{
  "n_layer": 8,
  "d_model": 224,
  "n_head": 4,
  "n_kv_head": 1,
  "head_dim": 64,
  "d_mlp": 576,
  "vocab_size": 1835,
  "activation": "swiglu",
  "norm": "rmsnorm",
  "norm_place": "pre",
  "norm_eps": 1e-05,
  "positions": "rope",
  "rope_base": 10000.0,
  "rope_fraction": 1.0,
  "qk_norm": false,
  "attn_scale": 0.125,
  "bias": "none",
  "tie_embeddings": false,
  "parallel_block": false,
  "init": "uniform",
  "init_std_qkv": 0.0334,
  "init_std_o": 0.00836,
  "init_std_up": 0.0334,
  "init_std_down": 0.00836,
  "optimizer": "adamw",
  "lr": 0.00106,
  "lr_mult_qkv": 0.5,
  "lr_mult_up": 1.2,
  "beta1": 0.95,
  "beta2": 0.99,
  "lr_head": 0.00636,
  "grad_clip": 2.0,
  "warmup_steps": 381,
  "schedule": "wsd",
  "decay_fraction": 0.535,
  "decay_shape": "linear",
  "final_lr_fraction": 0.0,
  "batch_tokens": 32768,
  "seq_len": 512,
  "doc_mask": true,
  "train_tokens": 332700000,
  "steps": 10154,
  "dataset": "wikipedia_en"
}
MLP neurons of a small language model. Each row is named by its layer, matrix (gate and up: input weights; down: output weights) and neuron, and shows model dimensions 32-127. Each number is 128 + 32 x the weight over its row's rms, rounded and kept within 0 to 255. Numbers have three digits each. A neuron's up and down rows have the sign that makes its largest values positive.
After each neuron's rows, "fires on" lists the tokens most often at its 100 highest values on Wikipedia text that the model never trained on.

L3.gate237:109146098101112134151010134089105103121176183100107130141116092099161187122123169159144115083110136099066130139122163158162105052104129073134142145144128110137185150101137124112126090139110127120081131143065100116149121136153137133134104223140113162135122200056153157138174136073112081044
L3.up237:191097142110119110085145174146114114111141223124142109123132190108118158123087137121142109147162140159158140150101146129119179159139125138004088111086172159129151112069085149129129111061094114112113154119164146125165119160117095089102073141151116176095082142091156127088130186096140175138
L3.down237:184150109158186112144109077122079103192109139177122126116150112083051051076067150148072161154160130174133155085108181073068151100150135095105186101099127124116133080109098106110151110130138148119107193150132183137091154154144123107129136087156124079174089154147099125083105184089122147128
fires on: "ter", " film", "ision"

L3.gate33:178133114060170170151139085127126126132126041153105180117158145154146124186103150139091158137127086089129161161074124137136093071137130123136114140065139126172120155107137144104128115146223113147127190135133097126122189167098166156092152133123151179097119145094148174130109151175083116120
L3.up33:153102113126154198162200179069115114173105102142147127175168137119134111090144135173171147162093157106100134150141131170098162168100137163183125113083141146114058119119127084118103159135140159119136091114164145184065140096133140066164111114121110125127113126147188129090109121154171184121
L3.down33:122170129106103142085151062167107079111068139142166098088200161192145155112116096118114151180114119128106133163138120106108109118094141078104106123063107187137173151121185121137099133161056143123111143116108151175049196137079156167161063101127172139079125117085133164164128112138151175108
fires on: "i", "ag", "e", "id", ":", "od"

L3.gate293:158146142161121086122121159108113109115149121056111148080112165121139145097072145090099109106122064125117178139124145086072154122090110107133132110147138060118174121118136199140147149116166057115122114167128164128134157103093142075142151067150147120056148068139093173123136143101136146127
L3.up293:149136108121122104143100139118076107128123163137124135160090115130083148146150123121152167141129074086065161123076178111107151137142068113125126161133176121137160154104154149103130158146144128119110097094087123076112128079164075159143142100086165147047113163148141115141075182106140130133
L3.down293:110135104113094095112110150117127161114163142089119121150096083096159143124121175120163185100109202153094125088169133106124140168102047128154124163091132149187129130096189138163119131168186105100165137081185115096123093096202110170121142152084134094100100112048121102076152115132105078152
fires on: " st", " ext", " stud", "xt", " int", "t"

L3.gate222:144159108109189141145053127165079075132137116115141165139122186137100148098182111140130074122084160119110149062162093047120128151187154119156129083185111103113154200132140135151105145110107119101143143081163166087131180100094176137157085170121107136078133157085104085110160158053110108093
L3.up222:115184152121112058117121150154101115138093174086109130178143155084125099135132097104119199152110182102166175132139103120135180085122104182110151170120162114065125077119142125153113174133107161102179167087082110045080190122148135124147152138073128089183125154105142210136093096153156181094
L3.down222:103094131155089153089109126148093128111121041087122125162077123134182119160171171123137166160138141155159128116138180147097132067128104184162098204074130090146159151083152102137138090174176146117125155145159081082066143107150138175080160134186154079164174118130143097175130130081138154129
fires on: " v", "is", "v", " on", "ev", " dis"

L3.gate142:100144067093109065159025037122121076162150114131130137084120121158110084122072108140148113117153122109140139179134133106093156121149087140142116096116090077133170091146066102092076140121139138190155110084102194142170129159114168099158138091122141118115123103139120144158102118173115124092
L3.up142:152109145148100125189105095151167175077092085091135129110062142104148113104064169102124102067123117142078086142083095149077153144057136137114136166160124058118161136140073083138100126130100169084116076127096121205171160115103149141117072120139146168092124132109067078132135094175098120106
L3.down142:085102131084057107135169103084098098135124164173106147193102096073156140156098176157143100179063129117103175105156122180116172164135117078125135114108154153089114112114075118154128112170093158128096164161142150047129134209147125133114140124113060108113129084097169104162169105123145161082
fires on: "A", "est", "c", "ent", "ian"

L3.gate147:095119145136078167112148130164124092106136098145105099124121095100193073150142116101196113166180101126135149099102109157131156119218131147151142120079114124128113094112179207113082095068136156142186137158133106096176157201088147119135164150143076131159083122116123132119162112100176197107
L3.up147:091128143149125068166111065116149177124155123067177155081154099139122077137120109181107175127147102120147145171048123113113085111132104141125145106169136152065139116112112171143113111138164135130199194136132118157126134092080133148128080108086159068094109114130144177113108172218116141069
L3.down147:097065144086140127099137058135130162153153126173112134116144133114127083071128100129126113172138103099136120145080088083160129118131126184102149134152194129124143127146184182139136090158054127056169097095141119123204118159171184070089076116100139097084115120196118108101142121095168184180
fires on: "ber", "ourn", " for", "et", "t", " f"

L3.gate459:154156197152143097132116118156074067113096162118179109142130114117141113162123105182096175176083120139149107155088134128102110132126100099081134137136122103161156185163126107064145117061110108160153149098123176127131152121188125098148150107115178138102191172175126103112121130135146131095
L3.up459:093185135140121085148130135103101125011107102094121135159105118127108178130104171063148090128116098093095138156134108116161103147061096165128120110100098138141135093125157189167130165135129155119086194059146140109118130109132130127108127127095135086091141170182228167149143155139144170100
L3.down459:146166184187162091149117131085115053133143098120156099146198117164095150147139139136131156153112115092114135132115139101054123135137145078076076126096114148207110091148173113124167137144148111139160161105178182114151194133156170132144176135054132161181135121145146114103072157165159102101
fires on: " sh", "sh", " Sh", "cl", "est", " death"

L3.gate491:102138116116128123117136142070037108130117102139137083096105179136191073181157116108151160114119144177131157116131114148165103121060153127138139144106140140149061100190139119139119088150165094114128151161130099154086135148189138141138118146138110126123144121084099140151084133137058164112
L3.up491:145093192091179141165117194192172094088105148112154145165149136148126175123092180118146121144108168155152075125143074178068132133139132159136093130128119179084141098168187158131133181077066156071184144122159016141123173119098143160127141088107146136111108136117102143158098083110206154111
L3.down491:164148101138109100120103056142108154146098053125105131099091105084168100154122058111092118177128148158122055118160108164196143161174148092074123158094143105120150176096172110112063091160120104140104098149121149182107112174124115130154088143129144125086152153134171050096164173132148186117
fires on: "ar", "e", "o", "\n", "er", "ublic"

L3.gate132:142157106144147166171083129112143087183129105122121159134160167163118184087083111146142140178050162138119104145159080136106122076115094133080068096122097123150079170110152102142099122085114040155144146108119100119131157083122117146153094199130149132085152125138124152128128189056145147129
L3.up132:143142132135120102178200132092193174119128104104143106039112105162195126157103129165126149115134114140119123113153108157155166101062099173126122133143097112176134046109065149157123106081115126122089108063128102116117141076121097074110147097161128053128163149094090178150064114219149151191
L3.down132:154108132138112113082145126150136146092083099138136067106130128093190153113144133095166105153109157105136111135148140063054155121082158090138142098084138138159144147124097149123140090146164173067121153134174096078124121111152102078144127115113130174159149152081101139158124200141143068158
fires on: "h", "ide", " disc", " part", "very", " of"

L3.gate472:105167086170103132074106063169167121131133123132082144091110128099162061066141081129085155127105183109135178162079145124125087109140091112118136136061128110089117174115125164097154103157115095157129106090158190127148152133141116116148058060102151111123166134170101166177140138169099220131
L3.up472:180164124147116143161124154160128109096167147119147134139077127079116124116139102114069120143135168131121080122177089141161135140125061112137128083108149157126107119126098136075136192086178151103167098116154165108123129085148108119079177124108141091154141169121178143194117137139146125161
L3.down472:087110107111098142090075148116067089130075167169120115144144145059101142137150057146052106101127109149044114141126126099140092107124119125098189136120106165135086156159134130101176167191181150144108119117125157098078119126098174123090063123215134140098090155196162148055121094124095099127
fires on: " bec", "re", "ver", "on", "an", "or"

L3.gate499:119111159123103116122056156140099158114131143153173099110085122133143122105073099064121152097140153031096137077085106063100175057142163160065138124117147143170114157092137105105151128094091114101103188160090151130162153150132137137163186137123181113130125147130167145137139140144125096095
L3.up499:159085158166057128132115149139143155094126160179191102094112110102062104099105110143122122121151118119146113076046118116098136101163148157100178099134097171123157186101125057107126120120068159087119127135085110111142121146140144162136114166109146131108190186101170108132164142123136099173
L3.down499:132104080149074151154166089178157104106120138126134085134139139107133136136161121116148118084088087167160142107072050096088115105137103104117150136106075204104109161164103070147178144161102133139122143120156067169126123162145155106076126184112158090141131180171152102138127127083154117119
fires on: " is", " (born", "-", " work", "ter"

L3.gate107:127084158084131137213168176117161105152144136088130111116163118154165078125110106164120092174131126112073110057110088160087133139118122128187074148077141116071132124123114112105151087138135138148150159164182114147169076154112093145180130143143139122111146132118110139167145172150062102180
L3.up107:120110192121068145082172101104158173107118150120142122109092097204098156127107126148121106108127104188002082118152175172162120172119190093144139099177133081102120125150122163138087077183099164163172135064116131085125158138107131126128133158133160101169147134167132148124097110154132142102
L3.down107:112154106119074150157124114120154081103159148093115147143143092197114134195059131088074133072119135109160119079151159101101098115127138135145175104120154126120178126094092121107066133105135163108140142120106128097141092127160091154180166161200157120170104128174121120128093138227103098115
fires on: "–1", "-1", "\n", "–", "/", "1"

L3.gate157:144113154142128133167193186140119056141105148053182130091176122139103127140063122131121108187175156114151203120098123135117097152131158101123182079175168091142063115205130136138149105154092129136081131107135166096134095105182087104087132111186135142175157193172128138108112094145106141156
L3.up157:131116166127120143185124104129091137155147200146105130131174102095072132131130160063119153131158121126133136138103210109177160141066158136177151102163104083103102106176110127111137098144085162132053087166096098123132077085097112169054129148143142096128139181094148176118044145178207112156
L3.down157:098116085076142096151181164151120177209087111126158166126079109079101173137112212145168118102153158104142086117106158113103164184177128091144093111098187085150148150098084163116134113120140150099122162090130160114090106083127195078115145126136160147139117216092104109158171108147138157171
fires on: "ent", "o", "w", "ore", " Afric"

L3.gate546:136091118087154082105170136140100113156111121108118129159106109123143077121143131123122111142148071104136101116107092106110119083118082134135158153174160110149107153120157173135166117096152157062140110108076142107146096087175114097118081165103119140158121111103144123151169190095127072151
L3.up546:094173183157125151087130198165099187100128064091194110120126174168116181092133113176132164186151110118108157060108117153099171114093110109132138128112139120131134106089107096133050150154093132164085137143114131106147073146094106112153145121162175178107071120148107090126127106063094086142
L3.down546:087093139123151045128124109104126106114126111139098100187107125129148153173158148097150107147103136125139142149195131088131118180160133187122136160118086179122155162173181181130199140115083079109114203121114088160112109165136183120163147181088125121150187159108145081094131117134197180172
fires on: "ers", "s", " house", "and", "ters"

L3.gate133:101154045098164119122118111111152166105143148148085127128127180134159089116139098101123087145129215119078144121125132124130116077099119103141125134142126114130142127098090182083141185139142093151082107097074100153109179109138134210167104166096152093146126123097090175117142159203134151104
L3.up133:111134126204140103154069188143113135150092116100115171153104149125118144153110127164128141124097223132113135079131099141118127157149146162062126163066162148155125097076166108116124128149115068124161190157109141111084184123206105098126120129161130172107120167091238060140169146098148141175
L3.down133:074079095098134135095157164145134113110105135159111155114151176087124157168134114110079180147063142097052163119099117142152106108100102105106116130096145073130161083142127094109174155190121144147108211098113124146140122134088152087108114115118133139184074145163086100139175124202120141139
fires on: " as", " fl", "fl", "red", "en", "e"

L3.gate327:080135183083116139120124150095064138085146070143143163091150110154123130124058126143153140112089140199159207174100130121130101129140147044129099091072133086177102182127149108109088112115094089109125115113060118143102109098144146137141122118092080134084139152118056107111142156118075050144
L3.up327:111031174113148135125110126179120083087141085115118162117204074074146120110127165055117093122139124112141135094160120109142095098102122149093146067118191097087080137088127100109120133138105160123135121087142103109093112141125145106137158137116159129135093127112105120137140103127126115125
L3.down327:112148164166089126136159105187135183169122140101144104122129137135102150154055123082165107108142155124163109081145154128168203146127055090102108187131128154189155127061143145091135118144217182106138113055180134179150109093121095143153137129144127142118080148102106114173116094191145163147
fires on: " as", "cted", "u", " in", " dire", "'"

L3.gate527:162140123115143148132143139123088131096184119154158156149192128188130065175156142090080122127132127142095131082115072174111156084125178114159108126083126090101144106092129098148132097126142067133091131111085101119181150093144138103133134140164149094078123123133120132165091074124106191113
L3.up527:205117118133126076153149166136121116094159157133156096142159050123125100210097133093146157137181148126108140177159096164191152090131110116203140135064142139067165152127102077176117097121144129147153215129134145154179093110092071153108115143105145097113112115161115147147165069107102163169
L3.down527:189159140125136111181136151157123114135160140094169136175150066125133077107148177136122119133113178146099178184206107134142155110112101156112082157156126172113092098119154106133191114107137128142161129084176180111128050126128004109129075135075077074117151147121075105153094137092164059159
fires on: "00", "50", "000", "ep", "0", "20"

L3.gate457:114160169106153152107151143140135148085130111157113164130164126120146115092117138069105111144055096143144138146156136120108090153126207114156127148154104059175091120224199114067137095187155118150175085170113141131199124121127146107109101146172122178077141067129092126109053133147146134092
L3.up457:146148172108153057117086165206138098123157086162116153114111127136077139129126144126182094124178153118117101106085147128112106083177111163164159129167134118154145114134175131141124111066112123133145165131117118034107130110189138097126110116092123149129106169090121151154134160159136132180
L3.down457:124070111146187143136173110114119183108045046116089180154198171167159160110104158093136088101145109119154140132147119159140089139131176176160118137080091142134124118160160147125154170138154128192185147145166139123102154113107131173080160091151142150085149113099151085190088174094114162178
fires on: "\n", "=="

L3.gate357:150172197150090112146124078103114111150186113167131133096155112144132116082123109109184110142138118113148123094127151145178092086099192107120107095131158150109094169102142072174117123129123096173151118067117075144091157093153105146120093148133085089105154178168128076092154189142086060105
L3.up357:131140161098137136123153151183111148137078074139107145114148125119106126104125124110120141183154108079143151134182194128172102114140128120216147125125155070110161156164111116092122131111158139143080148086107128101100099153177148085121084129031092176179090121120135101123117122162136111108
L3.down357:119161115124205155040140137129098090099107105162120091118110080110123131120179117094127089111158165142121122157133163070117113103116119104090070185133100126114075130135077158152108115148125158066119111138105141182151095113142100115139090115140161171123180114150121101118109186180126123098
fires on: "1", " Char", "ial", "ens", " Port"